config.toml
vocab_size = 27640
norm_eps = 1e-05
optimizer = "adamw"
schedule = "wsd"
decay_fraction = 0.664
batch_tokens = 131072
MLP neurons of a small language model. Each row is named by its layer, matrix (gate and up: input weights) and neuron, and shows model dimensions 0-169. Each number is 128 + 32 x the weight over its row's rms, rounded and kept within 0 to 255. Numbers have three digits each. A neuron's up and down rows have the sign that makes its largest values positive.
After each neuron's rows is what it responds to, as a language model described it from the Wikipedia text at the highest values.

L3.gate1021:135115111105120138106165138091110106110105137124117122195132066127100174144154113122085105144118117097128059110122101160118132116071149177086099155140101127165069112139146111155135097139130149108162135207097147115142106141069191171134103130061061132139157128123109094104138191146071087164140134168069116095205119233121128143129174073119161138124157136181182155199126120097156112108154174089125157086168141140077139132095127157101140153155113104092141113098070112125127121127097146136155086156152129142181127095
L3.up1021:131078137137113094118159176144152110131084095080176120113116160110173142148086078199108133089097184179104164131163109133105157154114121097093143083168152104070126157134093151130131150089125138120128132173145076151110091164142109139095131135142144094123114139158093073216111157099100119126130164085100135131132083152164186166114136170121143096121131107152160145125081086169106119152121179131181059104136121152152085120128148122155133125145141121143068121133167181106135144094100097146135167192108109137153040164
Description: Verb-complement "to"

L3.gate951:146095132146122140153136108119112148091144154111135127133097139190153114090136072110091138097131150141124150141108155167193103105158120138115110193122127138148097127149174119129127145113169109096214108115111115097100112110163164103106179113185185089125168104117164092113113128170071143065141109129097110105107094124141118086124110116134122151067103114124123134143094109174089139122166113177166117147104088099127142108057136090176142196118112101158122128128147079175167107120133173192100140158082110121163103165
L3.up951:162110110087108104139104091070093124140151150100063121140048145124191098146112118098128116051148151138144109118152154140137102094125113130137075149079094113130149079119160098142108099100104121137140060108126117143115157157137142095060156155196143159154129103126122132161159117100135184124191133133148031122107155090129129065046134113112027145123063104097099152081118107207163075135084136118158154181075123140114152059064069079157082123044137145117103105114154151155121073159124153142171127135121142134141127170
Description: Boundary after a value

L3.gate397:100075108197129134152121087140168061154118142160120141131129108129157104088110096145101085089160169069154173111185158130104120122159162110156144117188091112124104123087156119101133162177126084122122170148085151128127116117107141091169137187145073079117179125164139174143099115106134098164100137127114094095121133120147147122135112086124111127096083139115104100144117137091100137112123148145119179169179134145123146118173157084166126175069190137172132071133154091121117095099114170149082087077140128158101080114
L3.up397:156136090170133132116121113129153138138090160104082087130091164180067141171123165160144077150159131073117144153127128130100129137115198176088168090153130122116095133097135103141120124131166137183113140095004127109084101136113095140109160107087103088087134096121074135142108133098118075070074125167146088155151169048112149121142187124096116102072126073188126133130127195110111175095168160138101125171120084097125100071142093120111111111140124154118094114122149165171141130139126189109154177177155152091133125160
Description: Inner parts of proper names

L4.gate662:143101172122166197130132161149147099217068202119090107091132144157103170090086111135151132111107117127095133101134167160049089129109138122149154138157109174151163069163154111153135135144123157142129142186084134165124146120214119150133131084117107087118158142144062152114057060160099108121073143128166127141093124120107134144212071129112086112126098209099107078136143115114118138070147106080122140167130155134098165121096176138122090169156115109187094166095169151104125053118084163086088119151155132077124094092
L4.up662:139081156115115108092165122176123193121120087173152148106098131167113112112201094146075104193177093083079160141083117121101143107087162162137109133168116163101112104129135127153170127130206169129093088148061209072088131131083141169189125122097157143125073068080105120118093132100156067163066156141130146145152103126121092088123172107107146118089111083136099116118105147151083082101105123062121095143110115117208113132160093118166120151141103164106153165152193131124129163046148137093095210178173129169161201157
Description: Mid-name word pieces

L4.gate168:066128103087122103088168169157148097108139184163137158106167088192121175153109154160106159115139124180137174134129127172152207121075097175079092077152137112124128089117173074172168151167166122190156090174145105162125086093208059156091138099147131096137106114081120186116124132091092132113176100082109100146101122126109093106090148086122133191146145101108147138139094155114123121125108122097176058118097099139151152082110097142060122141119098146147132159113101124177074127147082091151146104085079155152112176167
L4.up168:140070153183148076092142154141177180131178159097138151156165126152098142114106159148161163091075095164165131195155098123128118100096121117124107101100208181119139102134169153106105091099155124122146134184101115180164073130149095118116123115139148122149103146104146129122096124114190162101141123081088089099126080129152091111146079138141135058106135093090145090139085142109145140120075110171138148224102160117100149164100156145163149036146061078089148183173132112085099149104144103167091127139109082161182084124
Description: Preposition/infinitive "to"

L6.gate313:123040106201204116133079192117099177139160104102114143153102160117124162186137155101119126126128091123168193171160130210091098136135151098102102223095146149084125079138078158141108110141124117151189156116113077135154162093153118145106096138069115193149070160112141121112170159124137060143124146135130117113091120097176135167208115179149155121125194146160090133115143176095099185084077117157172119108128083159174131154130114084124105183147060076157122149175129136155158199112190113097117167146141116069106144179
L6.up313:176146107130162129145142141061129218172108103145135193108120071078148167126138113119119108078112124133126115151148126146088101116121110128089141158119144116147127132145149095193155177061096176119143145085097135187134107098148160127142125125140112178135134160168142111105140156096149142019104172168160137144144126104132116172124123151089097134175154208143165116112207096060082183133105132156114132137117143117195102109155081088122154153126161132154153115107118084136180114055192051175100125140138109074112174076
Description: Place and institution nouns

L6.gate806:105092130174182123144185182175100135114152177181133132188129129214065161142131144091132103120150133168079115172132120163140171070118148108130129094155134178121125067143137161157102151147182177146124137127145111089142131093167165136099091152121170096148130111087119140086152126110109086129094093112060128161116173155134132112130113161149142159171142154092178119148119143121127111108135068115148096167121150106125129124118198147115143144127196034110069155078131115212137115098088121118113124140075134171109179182
L6.up806:146094145157125169143118143139152097168113119096131185159128087152106151143153111171155117130120129165136161088101115124114172042137179129152160123091145162157100081172147180099105115193107145182141141130139077166089184128153113143057119121102116078175163131083107145108129051101111150165123121159089090176141189166140125112094098133111151162176154132097162098146125174166054102096112139117150126152099131125135103155130182111165139129156089097081093189075130103116159090110178125127095114111065174127082170161
Description: Slot before bare verb

L4.gate208:167119169124116125108145128109173158131151121136125112126108164132165150109139084157102120202125117177147133182135085081107117138167123146186164122139106176069142182126166131089160145046136166150140076140120098129129061177154189147147123143145136124096112117131129128079111106139088123117144112131105132179169121107135134136157122125159182162101137140115133076102145202108135143134123046116182160145130098120152116176165147152059097196139138095121186115142092091134096156076093174124133089129115094104137146163
L4.up208:131170115198115120145102123145175118121188104131099098101101108088192113038113068052122191131107151147107124134163119131117086112059071098124130128105162119134111092155113167158103136109166200156199139116101100146093122131184137126107129124191053168176097156033157172150112104106092174198103129133103112172062107073057099160098101116113097148144146124127111133143176077108149131151133093133150089098139115151165143123144145094031154174082152162176153134114220107139130144122094137079086134129145153125120167186
Description: Capitalized word-start in names

L3.gate646:108143126096121072112130139086113059104140066146111094145153172130139118160103095097098157150134124099123183125119104149101125133169144100137112202095099132233079141112089150130129162113133115183156075097083103118161160146091199179103119069102113094167094147137141064132135130108177142134162112046207142111122069158108124173105165157157119187135103099154115151129124136129070189135140183159079116044142105131114160073190048135109150057148148107115125160210162143158194110155158138097122088128199138139185073176
L3.up646:095122151069116162185132144121098133142157120141090097104164101129101077152120142081131107121064144127127116138171168107077106161114154119164114124139135117138081172125136115064093086059160107124164175187139087123190139187163199141082134120095094145109150119110177165063167137157155165125108130107142140152140131130055112173148179128110085149111138142146144086144183084062000134075152098096120113100086096170135129118181144131121175145143088119104094132077124061123124137181193169164116110155138141138164109152
Description: Date phrase completion

L6.gate695:056091069105155132102138124110165147120089141150070161144118137141144156104148162068200110153168147137143157141114114146116101121168158129148186140132154109172168142136138111134144119119162119101165097138156106111098138137120113136161112210183164096111113172121108132143123136116108147077076101119129124143128098198112146146122140141151104098125155120116160140191146142184136119116120142142137199060112137107100088133161113100100150125104109069166048076162092127166136120125147156154127134161101117150093149134
L6.up695:154106077113097177138119181142137099078168146132173124166135174130133105121159139102153145168094114163156129135141133120085109180090082173087162112152106124133147113098117178122099116143157123101105089113152086098148135219144171191149131120111132063168122100092182095156153097189096064079134093151102044109136098104098131110087195124157111187101127152155176085159088098150123162127146129207141127080094146128157186161087196115155081170118208101166119125080156187134152101169116173182081132169167096107116140125
Description: Date middle token before year

L3.gate707:148176092141114164120125144147183105143132118142132110157162131052111155089174072135114139079104155108163062121150102152110077091123066140151151139148108135055102088156092192106170105090142149167089075141158155071122130121149106101093141159146111101133174147117122136171154124152127118180173124145125102159151052156083164161177167132188143131116110120149167177100080138096111167138104124095168216119092108093137139102133077184110104046159187155163094136096111124094125138117125084128132097123149186127117079126
L3.up707:136167134104143105135116113126079121126104143097077106137162107122172148202088107145150139101144135110105126123127124101104144100127153143127085154199182078158162116142137111127094125130092117148172135165123109169128116149131151149130124131077172096127113130144156194148136146105129136119156144120196111141153143094103194130125153106096125154113089119130116119130095137142126106154122188112106124086130128115168096171090146111118099087126127099132090188153089204084101117086157126147133122125166082148091102161
Description: Name-initial word pieces

L6.gate1321:075108197091115182071121138123128102173126139150114105160170136134123160134122049084123136165164129104136120109180144199137094094158105154090146148134166110156154099177133138150105146093142135102113078151074173101160160129217140096101091140114157067138121169125167070151130118205087041122113103123102172099130094107142115106113198190151138111050163150144129144115155155147134103162114076152119140163165140122118114195133146139061139167158075127098130130144095112155144158112165105226105117076096185102135139200
L6.up1321:145123120182102154141119125170133118106054075133082083166092099145128112152185124150108170147219080125089151150132151179117144085083134132112096190153130144138150087145106123146139114119116209152126174107117099076146160126172141125114031126160112100110131167136074125191154144169142139076098183153176109136061164151129172162138138183101124133106101128114092110153114066136102115172141098197149133171151135151116113152193107134113132154147230124126131071126119153137137149122200134098147102118070166120138150138
Description: Name fragments and "first"

L6.gate320:081099104089081117175116142118115111089094097152148113167132131074137097128136133184133111127188122145139099115161144187108095121109145075131156115137081140134115120077154099099127134123078117152149176121145127081217118181109101077091150061136129128101173086146086149151139076160109127151099111068124170087148110054104111110100105137137125161141135144112110098097160065151120157129115130116164130096047069122104074102099135150048134171157137084136149136106150042140074053132129118138115127031190165150082140139
L6.up320:118102195123097132169140151152137086167136135087083129140109128138110154130142134125112173165152099163094164100153139190169107078142134143099104120070098125150197112089147178177124144115083141115094080064129151118068125162178145150116104108129114121128134065105173086105078092168121055098119110067023147187092148093097154102119079162129061165137097116092104080157178120197161086096163147146071086149101175117150092119140151122182104111140138114138129054133074093113140159109126112120147115135132174167108195095
Description: Proper-name word pieces

L3.gate1236:160135126079085111100119117100141135137168112171138179137108167209157148088091137137100098117125132152086156123113079145073150172144124188086154121146069135131174142141100129126090107116132173097141154146085143067137145087132076128157134088160146147119124127140108073080073149141141072100125182151133152123107087100100091137128111135138138096139138120094199107153065130147090151105114092128101176075144167153159131093154095097195152111133118074141147132091066138135142113103118148126131154097150136125180182156
L3.up1236:128112077124162131154133124139133133121110143090116140152094107133081183107077184168143129156129165137165128179136114072124115175148149115104124136116130103197162150069142132157199123135164056105112173161189105140135123160141168163087109134117090145131142133119182137168124164053150094093145128130136102176132139127095146201142130125141143119159095111138106063135109145074134176072129148149165150133117097144130082129104053218122127067084110117121092155168096130183163120085137203141128140145109107089184092072
Description: Relational preposition "with"

L4.gate1007:181131162132118181061112111141145209083162162116132098148131059135137128172082114134078163174143118089069157140152160125173120220164192118077131163148176138144107152117096130117167151096139122163154146140153052164142080087103093107136224103141158120097154089134120088117167102181146155171180172035137139123118124093120114101122084146112101102113133109140135132137160058162148159070152135088146106132203132110095114156132116146190154150128122132142111078132138205111149116125123109104069161151151109130112114142
L4.up1007:127108145115049126081157152133145148132193173099202105131117133085123066175057142122145161177102116073093128128164066169152092193131151130128175112111128096122136173110088143119124207083121118169165146096134100153121119066160149094152209117131124113146127172097111091136178128142117164177139152071114105128152143095133094110087083124121118146064134130159127165109094139099133120138149137117197168135119189104185144122132131207121187184124098129109064088124135172133118118122112162116094166121131120111087117091
Description: Table cell separators

L3.gate296:137096132137128146107147078158115151141087108100125147095100131144131093167148085173119148173182101155086187124129117110137142128154134042050162135170127119140109107107123184110156208088143129104157135099073124109130047059080129118094168105170164126101122131099112140143156138116112128145136154180056128124080114071140049066114083135107120177122096076097153134178081154182073098127120137151186108104163118168170136111133127147139159178110125102173179098080144166128186186108090103166089097157129130095078157155
L3.up296:081190069127110140177146088131072130179108176104106136060136103146160131148114102079112106122134135130076103126119160131167145110129116113093113156167094074043080177135173134134093118118120139111175138126097111144140080076140138124145147136165079136123125109145139142174139084104119133146108143124177070195138157165080166130118138080130193131143113102094126104179097134154100142125138092102085064126107131136179142125043114146147066165112131098144122074129097135140157123093107117133134124188098032106095107149
Description: Markdown table cell separators

L4.gate1338:174162128061141132046096110058195133117161129129153181088121104112132140083101160114187113165167117135117124170156092157141108161099067205131134133214141152095144128074085106122067084109106158123102127132106137165114028048105063119147139133166120165070107145154087181109137122127114155124148107087131106108107101110027103099135098157094125156135119116123126188122140086127137134085166129125114132082094123119122147141163071119130117072173128123113154127106158120153113151096100117145062097095103147108109090103
L4.up1338:115072158187118146117071105162167159158172173105108100119084099112183130136114100141125114136135160137101148131120132093160048144140153203121117167176108181094099069175126072128137128142167176132097075185134115155109129115128071121089143105134120149075135136086123105127154065159175181109122146143110129123125139184134166107131136200095162135142124113067176162119153136157124119131128160130137152118074138085122113094152133153146197083146115161158159052087132173132188126169151116099124131164085142113170150165
Description: Word-initial subword stems

L6.gate150:087103063085082121151161093186066153114155106130143100107125084085068131142096200099092134147145093036096134149109107149112143089074106102102143110091162104106111103146170120152155131169189104099123082129130138142185090087128099088094146114137165122141137113109138207135110193084128103167154102142108094119098146135114138077106122114185142117109178138255177105130133133034122042137145112051088118117117110173160133078108188189079124133120127150122135090165144059152183130169110109162142118161076091101128199093
L6.up150:097083179088136076124147107100113169170136085179134147118136118156148137145113157126115135110124113130096066137154134099116120124134119093180062161096132110066107072064136174134122147148122162102136125133129142111092119131192108120128137100095083149119102169118105130151100113079124100106139135133123082138093106190085146105131089103178148106148116111132103130155122175153106138200132090114125168111143157097148157132167076132104134140118079128101132128144166129142113086094122062209137111175130150069156093160
Description: Attributive adjectives before nouns

L3.gate248:172171125207143109176168180100116135087155129102092061071137114051142108151106164192091083144066167128159141128157133135126156145110114119095060133098107089138141148184118172115106110126127132106144101177152077107152091113162105131124095087137154210149145101156198157116138153072140174104139104141185130130104107151095133106155143119160216181118154133097117084096169112140144143085151073088124115133142128154146187069128124182093203092119110098144122098148206119108135141113110117109135085170044156141066162145
L3.up248:173097128124145127096132099197085128121171159043135155205117079140127139133106129151046106148104148137108148121155136126143179152172087051181148162122126081180153149133166131126137133151181110146090092129142166191167091083085169174120143125159112096121140143144117147112123123193142141140186152065183105174105132133139180120115048149134109122067099147124138112117101141152128103101104131169104190130069156121170080169143143151236146128142137126094129088143167108097158164169138162099079076040105160092112135175
Description: Month names in dates

L6.gate1254:093132111112126101161119106117140160153126112122137117134144108104111093177154098138188163156087158090181166201129143094071104157197082145116114101140151140177124123128136162156183061091164120135115156127081106167186148134137065070134076103091113125089153119168071131085194113105111192176116122105096092165071155111087109166124176187139147146122090104098164151047124141080080121148102126146121179143180133102121139172109104131133121169117106162127182170119112132138190088138172117155142168142063162144047153164
L6.up1254:140117099161129040157172113115148121137129112077086132088082164080129125108106106129104062132120164121183183090115122128127123088158143092131107077171101160127129134136053105086169116168144131128117094133113117232094131078140139164088145159134127148115180150126137121153152068151073179075150139098096133138069078095146122126173110172188177135187093114079130077082154158140094119154109150129089134109164104136174112140175104086152101103144159184159174151077106134120145093087086149114124098169154199110035091117
Description: Proper-noun first pieces

L6.gate1318:136113102174135155154108133105120058169145128150144176165110159126141122132062135167148169079094153136095075135153076168112083153143099148079165070150064161090116173143168172079110151187201118106159137114104072102118152100137109103104117168149180171115162105070133102077131138105172133103132137150153136115136131101140106128148118067136174145160131093120150130189119121166124146134098095105104220062087076119150051176112131122165090125145158124120095157119165130163103119089116109120175148091071139147110104155
L6.up1318:150140125139137151097144165116055101138087122152148122065149104125110109169123116109131082085116144167170072144074149146107085139066101125153109127105106161125120111164134117170097117160115129098143082109144084162108171150145192092096097160148127177145077141119171120128135159114146101083129090121180181127173088164127102109132172133151168142120076126106063051141162144096099145110090172104101123149130117130088124100131124131183150050065125114180135150099123143107113098142115130194157082170160136202135163105
Description: Male kinship nouns

L6.gate887:145099178082081151111137127142147116128079071102129144115129118128108108135148163164084091148166164062062132130181139125119159093146126101121181072135130151152120124122221117131102190112089115104167104125131099177130117175053114152091152082147173110136098071081050099123142146178115121143071115088078154105126128125088138087133123167126152052100110104081101050136149120085088108075098091178102140138152134155133070151119109147124176110091116120113138150117137132106092198126135141120110101099129159119170129117
L6.up887:110118181112169086150110171136110189101108109113120124149152105088116156165148117135117163092146155157127123162106098156200156145151141113123143220085125148079125105071086160132095150147106100116171163150098094059074119069203151175115133179121095144173121151098128202144129120181107121127138126077093133064142131121130199141138123142146098142080088091066115145120172156158144116123131095161147137143120120146156173095145177152116135156123128156085160179099130129077174139164134153135114135240157101074180148151
Description: Table cell separators

L6.gate1323:124160071134149083143137165148145182151130132128133149189152097181159103195136155122139185163114076185097125144133167086140131105095152141078090171158090162085175161132110061157109161168115155163080121123134096139119153143112118103169140155135136153128116133095114138109141132077144157122162162047085178070148071076133124117179130107187092161196193096171134189074177165135126175133104107119115080112172077168119117131180124150125079132194099131092117146207083138108156136118122162088142154099138102160075188123
L6.up1323:182183131168148068122035182085129143133173160108148097186081122092075166082163116129124145104193161154094118120093157136140115155116098102119090158168090116108171141099105094144125187155106198137138128113081087108170143142068148116115180164167110121087162155147152152113151144076089115091157105107107132127126166081122139160169160082162135096143167092131145118151141152073107119158093122123110152121116122117143162128151153104103113123169172073096138145135139163132171135127155112132113143146132116136181142151
Description: Table header separators

L6.gate733:179142174104119230104150172095148153030048118131114081148157160184173113146065135151130145169108109111119159139156113141143145146084115095095159177176126130133155057168135151094074106124134091177145079093149192119103090078131179095124104110089160078137201050133118138134127132135098142142080127051158134174186157163103128106114104123093133089128158159107114131117164116121085170105119149128118121138125149076103169201194102109156094145134128135184141126076178114143203112115109177076087080157120145141060127103
L6.up733:116152101093105119156133124116130136094060086109119116160147142088151080110114124111119066162119184116065112111106156098121027146098152106154066144127148089152087132125121146139098109130121138079132073103110127115170155150140101109068118116094118162089109130125186127109171158126150083149145078170142125133160126109132161109160131121121199118101218116201121180104119105144190149148183139093125087108116153110148146134085163177175123129104101084171111087139143183112132141113165074066110099148120111112089136163
Description: Month names in dates

L4.gate482:138088141125126147178142131150187165182147120091110135161167154085204133161149128112089159121169122115135150141106147173115135112125076076067170138082149157142088068142093112120078127116105195124120155107135141107122129139112135084137135082112079096137141168137131131159132165122126107129085159120098052151173137142137134152103180136140111121112108181126075113143122139151121077150113167152132114147125147150119149178117104102133139151081122140135114084111183164157166178177113143171174147140125084104144126161
L4.up482:114123154161135125086173170145163105114088055080133116088113109167147143125121176129162135100128111098152134194112212116211123185156125096095175178101132119140126108100157168142126146126091141148068089137198115119099131095131160103137117119148115089093122080147120148144155131091128144039114195091121106161166076145183156172098094170117103141109104172113171121118149128132156079076112127078111125151183113117144114102078182113108116131126101139153150053071169212105076123121107132139139101144126166149127139108
Description: Time-span boundary words

L3.gate1106:126089079113068198115065077179127148154144103116113166205116100144134151091151063111103169160169111179130125091133186148155107217094191156135097115170102151153133119138082122145094119098132141125144059111144137043162166096172161129164144108148149101090111080076132099122129085199160092118161099139142123152130148110047076106129120094127144148161107148168150083114113118137063138136145143086157127166140099153185101118129148206134085110070175123122060116085133145144144168114116142125150170158164180135148147108
L3.up1106:155074152139080180147078112111132089142084119086159117127095063116169127112177131195060099116093183153150103170152141085147098104109129174144068101188121167114097147158105123122202129119157155158120058146145142068150147033162140173156084141176146133151076143111119071086167130125095069110179080146158131069082097149128055153180121076132185177161131152122146087121124123117102126113128114097102113141132077148155103163167161177106122154181140103135109143125154103065114167193130118084090161148132109189115103132
Description: Word-initial fragment tokens

L4.gate485:081132180118161175191155148097136156141103182168114060085137118127175113171096124156096109119101139133143134175149162176091110116166109152138171148191138163124110090174181075077097167088123125140162183140115054073133061150162142118059143085123146119112075096090124213184164156133144085103135137149094129192112136082144120135160126153106076081170108175135112094147110129154134119080144140204165086124132143095145150116133163128118163109151137102103076148090145123130123199093108110166109170115181134098064159174
L4.up485:140158148134109133126154067124131145148130133072138171137124108111111138164152117120103148091118141151156136089106083136138107157143110084126102103108130069132105179157172139066169146126117079176132120125117149093111116135103097180113119158107137077184153148098049129110141180104149164161103098137080158115115139127115117176131106111137129135152136109189095187134137130128071094102060103092096152205176095132107123115104062110089120131082143108136076151140170138108125176116106134191165119100101145172151079078
Description: Range connector after number

L3.gate468:042091164173094134128110188084124109161135091106108127169145167131160090152104153154149141173087164154108096176145145151135124112126173121066119120127130148112161139080108121105122147138143136145119069140187069101112172115145182162144111163163201109097061127180127088141158153174126094102102118055118135169136136070143132083140151179131083139101183158141152122105113115196173134110142169171107104100140087081116182101064170113127160107132102122131108129090128120173151137109109142164174123092118128135114134237
L3.up468:162126158155121102138074087108129074128193119099110199128083123098148086145102164126162137121096165186127110110143117155169097123060142162100123148127118156151116142124096109184170121133213179129080100118141089077154176117124132083110086149077088183113200113198117149137129086114106160185134140075176154102094103130183151105093138143112093076170132171085134149166084088111107096112126172175097077123058128061124106121053207106144196128155138108141149143071166142124055106156095101164131087085161126168165127169
Description: Marriage and family words

L6.gate133:141071113138068100071092107126123133144055145140119111087141145147158143085125196125165169110093083149177094194123131162105125117193159181089140151172132109090121170173128110096133118084120119117096148106148066156167118134136126186160106097082128163159218156093163152099110100175147135125068062172148095081111210147141137136177144083120129137130151140142085170082160154113082121077143190148154070147098112090140089108136106160134170128136069125097126131174136131098139124166079114086104144076123201150077069189
L6.up133:156137143138096060130101119084138089089169117123148147060159107162149121166159077134105076121111167127156066149160024125076208106148138093116177068149110115091110078116091069148140115125124110089118145139138145174136135120179140122159122141150146175118118164152105160126127114144118159149092173147128087143073121142095141147075159141133124117111200111076120182156165116119067093106196113182166180143096153119138065091145171161113113107115168177131096127170132093106091138101120138105133185075187220157049182135
Description: Governed prepositions and "became"

L3.gate1093:121107081108140194119145145119099103100128119123109106199077131108200158150071177168136106161158168083154144149136081146147132117137093149137093134162108124071145132160107114135134152085161052149194120143128113169109168117140112122143116150098124112184182122132129137127144127107105139129100137116157164060147116133111143160159183176092148105119099133151117053125134141091149132104129086169140199113116165114094100064119109190128181083089156132165128080114129110100103066126115140136148150105103161121112138100
L3.up1093:148236154176174147149112158127135166108082165115140112198148140090161105172084134077128130067037137167127123140080170084123131109162157148084167117104098172137115136110116110120165126119135152099151133154083102130135111148170158120137130158160178161190133211128141131140137141163137182146109073171113123124075129221113130171152086207100055141142082126157092142150147166127126159159155135096139186108128136125103050165102160092082149155134105166164163188110157131131121076139128131128160059142132085105107154106
Description: Word-initial partial pieces